{"num_hidden_layers": 9, "hidden_size": 320, "num_attention_heads": 5, "num_key_value_heads": 5, "head_dim": 64, "intermediate_size": 1280, "vocab_size": 8192, "hidden_act": "gelu", "norm": "layernorm", "norm_place": "post", "norm_eps": 1e-06, "positions": "learned", "qk_norm": false, "attn_scale": 0.125, "bias": "all", "tie_word_embeddings": true, "parallel_block": false, "init": "uniform", "init_std_qkv": 0.0256, "init_std_o": 0.0, "init_std_up": 0.0256, "init_std_down": 0.0, "optimizer": "muon_variant", "learning_rate": 0.0027, "weight_decay": 0.099, "lr_head": 0.00407, "max_grad_norm": 1.0, "warmup_steps": 200, "schedule": "wsd", "decay_fraction": 1.0, "decay_shape": "pow", "final_lr_fraction": 0.0, "batch_tokens": [32768, 65536, 131072], "max_seq_len": 768, "doc_mask": true, "z_loss": 1e-05, "train_tokens": 311900000, "max_steps": 4986, "dataset": "wikipedia_en"}
MLP neurons of a small language model. Each row is named by its layer, matrix (up: input weights; down: output weights) and neuron, and shows model dimensions 176-271. Each number is 128 + 24 x the weight over its row's rms, rounded and kept within 0 to 255. Numbers have three digits each.
After each neuron's rows, "fires after" lists the tokens most often just before its 100 highest values on Wikipedia text that the model never trained on. A number after a token or word is its count.

L2.up1193:151127107130173098126157171119105149147137137109154110129168119147124124102136116109149122159103116104110118141171143147111116114149124098125126129106108159171185160136169166123128160093131129160139172140094131131100165105106168143104113145138082160141147120097177092120119132092074119146
L2.down1193:128160141128111113102115121127118075127186126100146125141107180131121117127116154064117126145149166068157121156077101155137151115110139112134074157147140115098137123113127113141079072126123126152134156087111134155116075134132096136120107142133139119143118118140139086142167121196144130133
fires after: " |" 44, ":" 11, "|" 9

L4.up1266:135121127109120108120125096112105186166099133156098048117112108164109105111124103094103092068134150143113102185122142122130147128088144134129103136110143151141163161126135144094140111109111120113087121130151097142131103110150147147100117131171120123167154103153132148126157167138078152147
L4.down1266:135135142170123064158128132139131113126107090126130120093093165130149116133072127160148148156125117133104181129087148131087049112125107133112116155088129130109117099114139117144166172123132113128140109122082139143182146135140166109119142123086176094158103193125106150124122090138115124132
fires after: "." 22, "\n\n" 11, " in" 9, "=" 7, "\n" 5, "  " 5

L4.up1196:148089162122107146156136092073109150148160138127107083130102128131129141116136142139075125064130146081120157139140129121115142105157136136129112169130115125151130139128172127121152116137116128099125161130110115125170144138156149106144135123152182141113120104161092126120093107073104116144
L4.down1196:167142150113139149137068109093128143094125156128116077131160124129081125106144132097163167150156177122106133181115146155125098111159124122111160141133156122182099173137121116123135119119111138082100063155139107092161143149125182127139147102099118148116122075128134112142109130101099106178
fires after: "=" 34, "." 16, "|" 6, "The" 6, "\n\n" 6

L2.up1031:156166148140110069149122087131087157126158142166130101070118123118124124137136111118132134119122123098128081121145104141125159160137129108092096090113132151164125099160158159121109114139111131126088132182131173108091109131113146083145132110165121180150130124128071126161143114088091126192
L2.down1031:134147132151114122124095145108154093130135133130128121129124118104111127151147148122098125148143079119104138135120125137116129115101118140157108100168150113119136112130178113126158100126112142140124142143084129136113098136111148144096152120114107143088129168163109159133142148151156138148
fires after: "." 59, "-" 7, "=" 5, " /" 4, " |" 4

L4.up619:107134128093128138170121100065137156125087111135151110147131154135099167132133133094105121086120089102126093128106110126144147139126112078118129151133121136153108115132124109127145119125080143145143094133124130127113118086139125114144126138209098108173147071140137157140162153122148152091
L4.down619:147140060118122131069095146144101156140103124128124134136125134143127133144128123156132090161091155178139100116097158094115145153126066116133099129102095137115165130129111147137126133152126124089157131103121137114122138128109114108166116125128114132132108135114155137145144075155059135115
fires after: "\n\n" 52, " (" 18, "." 13, "\n" 5, "=" 5

L4.up950:154126140136135140111108119127099116142156115100120113125119134143102145114121124178127135130143102127131114107113145142165109130112135115083104098104149141141082179149123104137118061169128135119128105122108152096178124139109136117107128101102118120108140142107131138153114130172128119101
L4.down950:120112139147167138150105133132121093149132059155118104148134126156126137094128126135087127084144143116124137131137145075102132168120159106114079135153088103134146133136138150136130132120135135100144091126091105120156098127132127121126153103162146094183117148150125136136099123154117138116
fires after: "." 53, "\n\n" 19

L4.up953:099128094112120135146098125118140148127139117118149118145127089125141121113125114150160150121125136121119126148117108130104157128130072131127101129151126153133075119159144088112113166121109120149167132118127161133088141077085165146115126158131118120130166091175124133127141135103094109112
L4.down953:173102120111125140110189105117150128118111165097114120154156094153107156121114102119116153149131126161184114137094109183082134093123141142145139127158124140118107155121169107110145120154117124154099095103134122113125132141129092097152108105133114139101171123101144159128144137094120093100
fires after: "\n\n" 93

L4.up522:127142162150129091108104155171126113136094154080103138137118104105084159124126081121165179149123155105104155110116115077116110107154109129121152105176126088131132130122144135155100096134105144140108110120132143154163140104098114086139117103157143134113123111170137120113097178165135174098
L4.down522:114129138120130146128142075162105121104079090110118147108117114111166149144132079129119131124150137101138128087131146133144168127123128107122137118151135143125108125122138105128148134111154138072142112127111120136140129168139128153131115120105121126125102143130143092130093137106088173115
fires after: " |" 78, "," 4

L2.up817:132127150145159095141153150134161134122106148098122093138116129112090123160165144155144143131089101104125113117172138130156135117151108081096095186145148123094077121150124095084081113148133127156150123151109133153083130143133107133114087124154161104125155106130100121168127131126113142133
L2.down817:113122106122140121079104112140166164117119062156141108118133139070127104105104142144139140143118113166160167138090133121092169128136095114134113135131129103111143104126076132146139120135081093118138099126173126145158123115098126136142163136110102119118110139109185126141151159145106136117
fires after: "\n\n" 32, "\n" 16, "-" 13, "=" 11, " (" 7, "." 7

L2.up120:157143077118081155146116121081137162137151134141112102140088132088101138115131146124149117109119114115140137137131097165118176146127150110138139121177144134102130115119080134099097108131116119139140149133097117105104130126132132132151152082091121174169121090112122131124096160090101097127
L2.down120:108114171127122105104153167131118136110153133131097156124112127124074160134102149154138074149142133175124152114150122144134122096158140106137103126105132133084107136158140160158148136133141127095126077128166126109147136136128119115063153126154133159129095116145122209132172102153109153123
fires after: "\n" 60, "  " 16, "\n\n" 4

L2.up1118:157151109099092126112126149106171151094124156107118146139168168123101123099104122101142138114107137152106159124135181164170112150085145146117108149101113094128139136156129103176126132197118123120135156116123100121133126129131142143125133109079192189124142144115109112115134114133133101123
L2.down1118:121121115137162114121133122104113148124126131148117121122128098074210137140123133188157141156169130117096114160115104123115088134123082110175118153140155147154118175129157148086150160142092130130131151136141134147121112159155139117153109094156115128153147166167114085140130170126115145128
fires after: "," 41, " footballer" 5, " Japanese" 4

L4.up1062:115098161098140145148133172117113133177184165124119151114073133151069104112131125135153149100133121121114140136159156144159141151094132123142095098115128133093119127164137151113092079124139122091103108123135102103117154095147161147106092131104113166145085075160085142114124103171099137135
L4.down1062:149132145087140147141143123117121136111071083144117110113153105099125146093114127153146184154189094103139103132086145082102190124084108123141135147106113151173085123140133123146138109109099170116141106124127129163113095147124112089154119065143139085154143148126128106147124102098141096128
fires after: "." 85

L4.up719:106176101100112100132140107157168153097125172127115116154125145121135166101062147116145160126107127109129120095080137126151157102136096112146137116160105138135149154068135146171126087142165112110075126124145132098146121123127141110136137093130148128073105131116125129142094113116120135122
L4.down719:161172136152123143145133149130118151114096110151134174118120110098106145118160089151105127099116126111137151130154138134137116180127126178152130099157169134156122102107128105133132135090119148144142127118094145140133153101136151138118143132074159127080119099148133153129115124165125165152
fires after: " (" 38, "\n\n" 20, "," 7

L2.up38:112128101122146136127124137142137132107095131149098118142112128153142121131102153128165134108151101109136109128119125201098179153150114165164093135123143113109054118104141122135130118172114084116170126105140143107152092133137132102175135127132128103114121073098111131130148137121124136125
L2.down38:096111104125156119112121147151134112145129116144146131125097163130182123130114158138125164163114140164136151133103147152112140151123130093117143169099155163165095133049108117132099148129139095140166113118156099162127114113116189122145118108126123104124154146117129103126117164120088132114
fires after: "." 85, "\n\n" 6

L4.up760:151111131109124148138113126171062163091156127124157115079087120129136135155131081105131172136192161127106136135151132119095100119093099121090117149148152150133111116119111171092161140129129154136159139147134129099103089153104126140139100133117137142159074140132160123074175158118120123119
L4.down760:162128143123095098154148131119112140078107128168136106119147160090103126144127163134108144077157099137104073118140128123181131085113120141138106164137147158158115099125149142144116100109119145179125097110101130109158115139082107145104127126150087122130160153140107114131115081152140152155
fires after: "." 22, "-" 15, "=" 14, " the" 5

L4.up13:113096113159153109155095136148125145215113139116159072092148126141150153153129127091101118116091106156151114130150140152133108121114106165150113129140154114120142115108091122164165132102134153160107103128149111110109102122127127114123176182133079150158148109136107103127170108120137118131
L4.down13:128128132079119160125085145147085115090136145129150139167069167154168139132130109137140128139107101091134121092122120156154092174185139149125123138115133117138113167125080145095125137134107133119120125111150132127143093101128129169148102117127116129130116124174128123123125129132110116136
fires after: " |" 37, "." 13, "-" 5, "|" 5, "\n\n" 4

L2.up434:120147146118134134137087134165120122142168121111107154163143132132117157105080123128144105120126136099146154120136102157131100145093161114090097183121154119126137148118128173126086149134129134121141108191108143110153120112132139091147138112105138160136095102132153124124153104104093165172
L2.down434:132157133123093147112156136139121116141141152105164133135155089169110135170117094137121107132144175146093109156102121163151150173134135133158114095094131078173172132135123114135130121152124156153141118095135117122154093119144128143133082144158106131097107108127132104130152099179142113105
fires after: "," 58, " in" 4

L2.up261:141127153132111131130137110128132123128092121113144125110126146111139130120108155108165090128096127110139154125112125144163129152062132119142166104133099133163107098089110121123159139150151154122156141135115152120107132118114112121151090074168137137106157157130093107165189106093164147144
L2.down261:150156111103131099125096143156097115149126151137109157133112123130149114163113157149138142117142115171112153109140092139114120132159106138132115141130115115168193105147133107144107138145102126138126121136092119150148132095118178117112158112098121102091099143121125114148160138147137136147
fires after: "." 30, "\n\n" 14, "," 10, " the" 6, " in" 6, " |" 6

L4.up101:174148102155125092144119107121125120117125126145171105168078113183154121123138118076142157125149155109070124152124168161139144098157083113078120152129132123105135142122131126131167168113132131126151158124118137156093104122127148170125141126073116111131093136131173148145168156091113093113
L4.down101:098171119166145077125117102158144140127118099148087110120106138134106139178179143121129107128099130137120101137146097162143132115132151150149141093159143071093126092162111101125100134100138119128132146115170091139131120129148126187149106140104144133135138125143149115150115119125139171090
fires after: "-" 30, "|" 11, "N" 9, "," 9, ":" 8, "born" 6

L4.up594:116130098115144101155151125095151151153154109115132093125097110138166102135159109165132161132117137134139090131151096083111112123159114098084071172155144127139125125078135151139123131130160151143159139092112181160174117147147124159120097165124102161088146089110123124134079118106100106128
L4.down594:154109138161159129122156115102135113169159126106122111074135138093134133126162131108119134141147159175146120129133129156142166146140126137144142155112103123156128097100165100158151117132162130141130116108122115150134107109131137108123075137099164157138112143098146135109152119112119094127
fires after: " |" 48, "|" 8, ";" 4

L4.up1181:158123148131103052109151145162127117143113118138134146137119138103096104077106129106140102111145141129129150115141129155137136166174156125093124155165140109133099133093160147111127193108136127131137154127120134124103139128155135150141181134113103140160117114150085155087095186135125135121
L4.down1181:159158142113138099114136122095095089113101108136118169174165157102153128141122107154147106119095141096087142139140154146143091136135089123131135100185149146153091168108135120125149126114155130158110155123115110137141139172157147127115132130122157097123085180135112119106127133171151122093
fires after: "\n" 36, "\n\n" 26, "." 6, "^" 4, "  " 4, ";" 4

L4.up582:154146141173146154119155140171121137133115123140096127150142155134122095121158098129143138157119133118128100128143118116104113094148144161093119182148145116139142135118105111120134119060113121148144159099115135154101124167079124089169121166116130155118143089119152143122106128114096145159
L4.down582:165151104137176106116141103113137129154155136151101124073168124156133135192151171131171118103144154118154145170095103108103104087090166121095138145176122109114166112161115106140102109140134142143161162144127127108130109094149147139145088143123171116143112125160162120145124139124163152149
fires after: " |" 31, "|" 17, ":" 8

L4.up373:124131148139152108150147125145117101090139105133100132119118141129122115095112168162108101105145130106123136128111116113113108136111143154140128141144152129119120129125140136152118116156113143090118137115117128091106125136098114122126149132111139171120098069139112085079096107081162134147
L4.down373:108137098128090142090131160144175153150124166177109138133110092130130146101166159155134107123122091127123108141154113092145136142124108165136152125144091133146147149148130079118114118165141191136147167137142120126144175126101133143141136133134110138116143131112123146087142143141125148135
fires after: "," 44, " a" 7, " the" 6, "\n\n" 5

L4.up201:139137130141072097127105110097135144105150074142129137094123110152092077118109156092122129151129126167080117116158143152126105130160133118091159120133148141143132100130174129102157156128170122134107111130114104166130162094129159117121192164089134126159125112146133142135139104147120127108
L4.down201:128148135120105120153171104142120095126121137142090123119150141162103121113089132144138116160155161140096141128096139145115076150123111118151144144209148117066081144143149102105173089107098138109118169123116138112139087154113109098132132102159132131133111144129098147154106141173160102118
fires after: "\n\n" 43, "\n" 40

L4.up388:081107135145111167080108129154103154161123134124169088142105145149133155137120123107134142108160109125158170135139130128139093135123115128070147139116119110096166114152133155089117129147089110130167127139116154091132117161128146091151128147132126089082130094114117115097133140189123125087
L4.down388:135114166136095107123166150128129107097131109107111134091144125170164150104141135159088121190139106133114112135130108119152139145119101133128167168144134118129103166113120076130106097130150093112120094138096119140106194164120088133136170096149152119102150139108117133125105105113094132105
fires after: "." 66, "\n\n" 7, "\n" 6

L4.up1177:182128103136092159133135138167126136134143108139173165096114100138102165116095144122127140108114141137152151090089139108105074134134128154160159113128106131123131161144145123129121120080119129143131115170129137096127091108153103130154145137136119185133098147138142127132118114144116182140
L4.down1177:185127127140164126087122151149088095128138116148149137119168099157137093094113144117125108128108146162156131141103148131143162116127138110102151088138140111128212144114105084100123123122149144124117130102131135129157109134123115129134111125111178145121153112112125122113152108150131180156
fires after: "," 45, "\n\n" 5, "." 4, " to" 4, " and" 4

L4.up957:126112131190156149101120135135140113171149171122080145142092122157117130113158106160092105122142172118122164088144116122113145118103081132189091124171154115117093148098131114131140148119153128081119083117152178188097141147146119069138104136116121122126083112147172155126150112130141129095
L4.down957:116151168093173107114186115133107097123082149144119162098142131143130165081136134137110120097114088162152120150160103100142125115134098130126105173101090120154146129116074087117132176138107103117151129109148127076130074122106154153103128139112113105126148175098121125115103097141104192100
fires after: " |" 34, "." 14, " to" 5, "|" 4